From a checkpoint of a small transformer trained on Wikipedia: 16 layers.
MLP neurons of a small language model. Each row is named by its layer, matrix (down: output weights) and neuron, and shows model dimensions 0-191. Each number is 500 + 40 x the weight over its row's rms, rounded and kept within 0 to 999. Numbers have three digits each.
Before each neuron's rows, "raises" lists the tokens whose logits its output raises most directly, leaving later layers aside.

raises: "et", "ets", "unction", "erg", "ems"
L13.down865:551544514433506499493493545588501515490457486464507538474577470515478456492601508469520434449483533512551469508395399510510490471438497486493510549561517520456509547527553487476510493495509544499527501450538463522497552516443462535560490548419551489443489516522546458530530507564464511440518503597556512513535464522590443476515472457467475547490464545481478504443517478564522494542487586440562457501513494486484411495442459554476579435490560495567434532523492484499509546544420496508453507416484499525523473504524512439542481498473611530505451517509481520528447483497458521561

raises: " are", " were", "hip", " have", "ept"
L5.down483:467508499566443514427511462516496521530413519446529533554587469443508461525538499516377491517463472513544492504478471484625476402504471514528475409503538476553455558476533448484451498474491542434448495582462497465451505477488502486452500459536460456487490502527544530425509476531454537497518497498453541503512451509527521491548471544463473435523508559533575456454426456504484500513481562533474505486532501501528520481527460500605543510517524439554469523548500535503468501493538470481437483491493467572525461456466497452474518439504514582459463482561510453529561504513510450459

raises: "\"\n", "ment", "ments", "ner", "\""
L5.down604:528481481519564499518489518466526489448495553531595473542503572549534457528522547531465498509446512496561492537468487487496478456559441412522492474528483486521540525517498518430572531458498480446485513562529409503522438501491506464497482520540471499570502465532493529459497505569482494475447485498557499614459517516390461455450505492511500493504456477477497459541607433486545540435502460498512541470534468525436414503489419521456527523555573473490433513563480476484509507437519418514454520510457506400456526437516506507574497503489518536504541471491519504451458473548567463528

raises: "i", "e", ")\n", "illed", "il"
L11.down741:490440581487508455567491539497564454502440523558541581522502503484534530444514456455561479477533430503489397499488574494568506503522466514547457442491569535467471500459595525573569534539532448544499495517478461506473489505500571517459503500539553534516419569458503541558450428490471487524412463539561492490523529549496545508563496558495448527486507574559454539461541420458428492529477524515448488533512568503545566470481490526471509494410428513529484506533466578503516455477506526464519581500519490531451494520484497470506488429600508514473556483494487484504529458538527459505

raises: " ", " .", " Press", "ception", " ("
L13.down919:476550433486543515507528507530479481493538438496443473553556515535464479531489502580540562577498562436479506505575468515531557517455522451419511470459475533485446442434502527458499532541543619534456485502510459515488498528513489499506513453556491547524472500503526451458598438485422518479474481484468493471525535534498411439475473470522470575469505542543419481482528527537462469538533518491588474449509519542481470516431502540502527404497466517499524495572531495503414407516492578533444502476489506453496497474501508447546478502491482402499441519477538431556491529507539500508

raises: "-", "-g", "-b", "-H", "-h"
L11.down688:488518485532492501481498503483495462501430493512462507506548515503502442524527430563470534452490491482463514490575536470543537487489418517475455456495509522474435538533486480544459504449511516568486488557581500504509438469503477460522403507525481503479574555469497472480479440450539505567562499517484550451474442627530463453507509503482587550520418597447497495454507464525562562518567462472596453498506489532566516557499473563511534516545473495489521496470507504536431544446450529526472519507490462433517478514536482455526526587463517479536452444453496468461564463517503449496

raises: "lan", "ening", "|---|---|---|---|---|\n", "://", "lor"
L13.down552:425480545539461496506478462486484494519542507469515508488491511478511463477476442515494473488596498525485561439612443510498498496531524544544500497427524440470575401554539461503488517567450489509532497467450572544498484480513527458486554457527435491519507460559433515477504438477557543430539450454479526480537472464516461481483587487440480552524533525564483574523504535425491463495517469462548521542435514548542521415559493547523481478478502484497487560523533484490520543549554504523479459543502496512422495541536510580520464505541560424503473521478515489465546497419517428525

raises: "ente", "ened", "ía", "itude", "ous"
L10.down506:511552526497514520517481501521480458496486457489449446505534526495451545492484499460447491436558507470489513523455561582473558547509557557516501440561537466527547459536537483588578568482511465514506453484604526465555552488470491511500481563542556586480495529498438529507555540508515434569510528458504548478559486493553435463514444562468567549492512593532503477487507529521533472511473492451521539478464513588428530495495570469494513529528490516477519449476549559478499534536520494496531487477492509468490473513473536470487531511471429516598517509538588475519488427543497531474

raises: "ture", "come", "ured", "iary", "]"
L5.down21:564418508423526515476441506458489472459458488460539475566450481499533519529514463487569453567519478520529534533552563476473507563466473508590498463553474436540499536524450492557466516533510516475430474562545526486522476503516567514500424585493564508596472498491480466501456486543500547489479521465470466564449443482482541509440449503457506512497472518418522518599517506518524419443508450595525453440448518513500549535520498460435518472471499445467573492513450473517557486490498548495478494521511469508518512498458546499482490523461399459531543418501512498436405516520572449492

raises: " creation", " construction", " founding", " development", "istics"
L11.down644:579492491481522494513465464550534507444492552544431467534573546450451479426517450433515481535448480492507474479408516495500541470497455498444484491457531521561422420487555506438531477450497526566520475414487502491514455568438549588392487561486496503503418526534478522465488425449453494508459485536517474562505461495493464461536509499573455573518471521506463451506552564532478518534538597471473514478536451445434530499473466469467505521442463484530482509493566507521518493452475527450555467475487515516539481564495447498429498487523533513455470509572556555489515522473512507482

raises: " why", " how", " what", " whether", " that"
L7.down4:543519533490478484462466520411508495516474493628502514551476533488534448510549544490481468540525496452469532453492467576511513411487503530503457526380469540545501481546513482549555446506404433504505535527478505474519457444475500513514521398530564548478486517495498544535463437517535480473457509504473493566546496517520486487512586449496506530557482485524433463448462544551460462535479588502487433473573535471566482487523541482470496437502487528477533370512549539544440524501591419487480434561556475493537447491503507474481491434517498420462555504407508533458462513540496493457

raises: "age", "aged", "usc", "rin", "ages"
L11.down703:427474468563532453459451531483464465470527491514477453508539478492587492503380457541486478445464497470469486506436476497567560461466483446539466510519521502484523499479559520506496461482431501569537488488421569523471474494504494442468512371541514490443587477541523529489487469432513485484475582475554517586510534407543406535483484536562523471560542538499545482543529588473477537508520466474550537491471535472521411407475472515456481507520434467562493486524505467461506521504497509459481499505412455483520500505496489490536484514421532471526452431530514469468408515492519472523

raises: "her", "hem", "hel", "hes", "ured"
L4.down477:545582512477454387537486533463491474568498496531484579507505533499533491552555417512523490432519438536484498394515528604487550512512490523524450488509501459498522526514517494467513571506467464537500467423524529444518493462517495492448506553507392494491568492500487491471509466545495441507506517510435519522472451476553465517522460515491543528441499544507517515551453509450459514570451490442465599455458492513479514502505381536477487540484494476427504512535517522542495573531524496467500466488491462568518456532508558522508513556484427492447541477510514515526433486437505453545

raises: "]", "::", " =", "?", "/h"
L11.down769:524512525476528465526549505459501502535602483540521468455533490603521540526489413472532482464507442449441501545535513482476521492428536531487490455550476527525509464452436539503479482441453508523490478467572504456537495540489389424497482543470473521515554587534500541541483531475535569470536553506465490475480452600507527480457469622462487544519526517523480468466526515528523517458529541535481549464491580528480462463479609521551526468492492587504509493564488467550584516434488511553504528516531573458506506495512505453458548461499488552518542483552520499508471540611536479467

raises: "-h", "-g", "-y", "-m", "-ch"
L10.down192:511492490554434468545533490520490516497494495484519569527539499494497455530580449515511512525478519537484479481496531559458510494492474514437442464464574481447409497396561523527551489395485511516543551446478512515507505446486456534572438563485529563410481545448512450490456430390507500479516496554482534479437523551550528494564584471489565563461493522473511513476481496494547525555563422525584482536504556520541497557504497526536441431551497481553511569491465501495503507529486481467454504504454486450586568534490513479497532575454462515567537478456585446504514488463450472496

raises: " its", " whether", " how", " his", "====\n\n"
L10.down108:513438430527470550550593463479476515452505489492502499530518449463486440573458492505438535494520479564495435495463502429487498509545485471567493486488506556497478488498462493522555444497474461540503499490439524499471498460475555514515461458461550502472530500521526448507399540453500447531467430503443511552511519513489484498509563557540606492593474529470500510495456523593478527514472585542552488490512530457547553520522448499465537421470515546464455440503463482442534540499523451427548453573519453473524461526488508548450503481452486426565539502542500573519445539530538578463

raises: " with", " to", " towards", "/km", "ński"
L13.down578:451448556538462528506509511510501498597553438522558540511535436455442485504499497549511507489453507445449499505509492518604493512592487555422526476470489626472491510579491454539492492545541483494478502485514501526533497625513511440554462491417517457453476501481468542451509497475584448513534517487453555533484430448514382470526444521503509469543465440471449552463527441445528489490488540484545481519502530446498448460513463436534487493558500462481488503513495568506490476451601539531557469476469505504471539557536419540506493462532549537485514488545482419482501439476438497516

raises: " was", " died", " has", " became", " remained"
L11.down787:469521419572476452524451506437489427533485553500471492458444565546531485470567502489519501429525474457482559458532443523459521455478510537552438498508500504515497540486535515494449574518492511458517436462483505405537517465545487510529443479506499478474451575514470411623470494565492546481557521508556511483478487462479377552536487497542521557490461541456434419508449485463545525450469503519477426481463528510505421486554513471489528511450449452516524482501546563454520519427538503467536552484464505503536592485467456491492516554514547546516495559530474492519494428417441544462

raises: " world", " country", " States", " states", " Countries"
L9.down936:483472537498524445492486526578508470537485512520602527476449471479429528472490464468507604443444506484545545451493534499473469486571444492499518518523493586508527523479500527471497477505499548494594532520564483555469423489579557532513548556498488513432451484487447547501454579473451547490512475520484476495515482502569591539475541490535513413509496516509493476500570474466488473455422538500506473481483407497430504501514517441475518493543562511442463561510476500504494393525520545495517450484564487564598485532468455541535557526526507519483517521525539546447502618487468535404

raises: "ric", "ical", "rical", "istics", "ographic"
L11.down460:486539538452557467563554461491409497486502475497433506495495464516447563504463483498477519494452501518582554513466522516455527438565571583472441412501516532515529515531488484549512481456534495486492543513455489503507421542528498499551510504462487496538516506533575508609513506432475474507442567480485431550541565464512507486544504466513568498517478488519463480487501468501576474541559472432498469455433538486452451549547472481547546487508507504557564531506528487412503541457458496516479526490568531523520533507375485540461443491459566458517530427539542522508478517436504538511

raises: "ław", "urer", "enzo", "ilar", "gio"
L4.down684:535457553487442429557565489537423469535459412476501504559507546514578511465501433457541477458416469491530492531478453502516517469505508540535455442496505489515519538513485460509485492531496448505529473508584495472547478531506451436580440555484451490514569463463541526461511531515421447435448509408550454418485416448559534470507530485545462408524528502517533521534537523528556511412555535471531500458506495515535521568548458530483460534452481539454475432544553524480569522491560471528533476510504468540510544482527523522481491435465525546456509515578498451546486457511505461494

raises: "der", "ony", "eration", "ren", "ered"
L13.down406:513508545512452513485504411482466499525544554492501459520516533413542541561435480473483498487528511458549471459502412463438517507568547438526418484432439502537505495498529531512453494479472492481498549526504517477563489474533503468490522499523515481500450452560529442434597495486512477543570509512537503523499458514482545516531501538572490468508487532453436487534486494550480506566509461476475492558520526514565416515466520463518429521518454486447544521577443434489504475553526530453529446488458414367481549542493537586467487500502522556528518527521454500562409478512475556491

raises: "ous", "ously", "ably", "ened", "ces"
L11.down762:506506465594563548498583520528547557403523455484523444560507392461485483552503515561471476460596497474422487517535531517443519523575455486459534473443418514507517515501458489513463560525523493495560536515502576522545569518456497432500564455464454544489450441515436481495534536512560461489487515485466475543503466511487467478507441550514599445444509524496455575551491462492512475453518407458465532429500559483531514528514482543502566508488473484540522532468488499560452490541493478451560475484484510558491480548502529504504534557453458574549540502464503395527504486525551550503

raises: " was", " is", " could", " has", " would"
L13.down43:502504537468495496523516569477515505442481577439540484506499562511535503496560532494457483548496452478453547473503444487539466516510544490458407390542439494559446418479518525461443559467451508525487508511457533497515488504506499509532459518484495523496444526544498444532496489560505514508582548514523466489497490504424511479560494542526485483495435461505476490453495478520469516448476497578450441442515427595488490464479537490589435474454471480463522551524519595546535490443482492551540502554462498549504551520482449451538546487462534522522423569571473513478519531448530538602

raises: "lex", "lect", "aces", "ighter", " expedition"
L10.down567:534484536446509517533444534482503511523503466526541483517498430554586509470406571538463428500511537510465480519444523486500518567509525521423444528466541572450591460556535496465458520482457525506455523478468481498527558483521533518510523480458505407448533433517475454503518504518520463429508523449513485528522499469454519509479498506590444509537549515514378491517520567538484512529456403478503499513454460433456550555531462446489551499499517480522500464493501554497469455484402401516512447455570456464515472511469464550509575527404482478507449461501502527456518540545485511524

raises: "ate", "ages", "ately", "age", "ment"
L9.down206:383467504496538500503524497504505504479485438482449449537477437512545523453547564546427533482497541513466450518502554491495511478486478556560478566523465544493487549510429461550499471415425514467540516394508512553486506479496509482511585503515527505506531482497506496514556555506567578464468524518546501574435537440597505520527526508451423463413487498483459477555481516486517522474444429593468576479499552497524548526450474463448465514485426487561463541477498454558489478464500509507458558518441549496530459521462525444524541544555500453522497554515489444550467467545520504481

raises: "ched", "ale", "old", "ald", "ible"
L11.down562:543516518573516466514468471563457485486438531548511513496498504507502491412498612501479399491552513504417528539554460492504529460543492472442459496482579451449495452490526523461523486482560503474550508477457567514485543478451499574504486493492494501532517477458507454464512490474500442498490462472438499449527433568432537475468481524572480534463548501484571546454515450456490518531555469393451520494523591597497522489510453492471551552489443491542470522496541464450486486519501494520491540475545467501533534438582500496444461480555437515499485463555496456539553442519508558473

raises: " periods", " seasons", " centuries", " sides", " times"
L10.down897:411519473493543436503465503552515541465439570536491541528493520454472601466532556491505484501507470549483565547556544511502421466544468404474525499468542538525469482486531574481503456530492511552496532510476535510404485492537492532467462449552505516499523458512542532460428544517496513504485432490516505506453517504561484527455492536476423520569527424461444466496454481569468510495464506476567561518466518508478453535518487497478482475584490508490513499531505452444417431544515526427498429494491439484474525557534516433504507418536496521462483553488437421464535524482544616509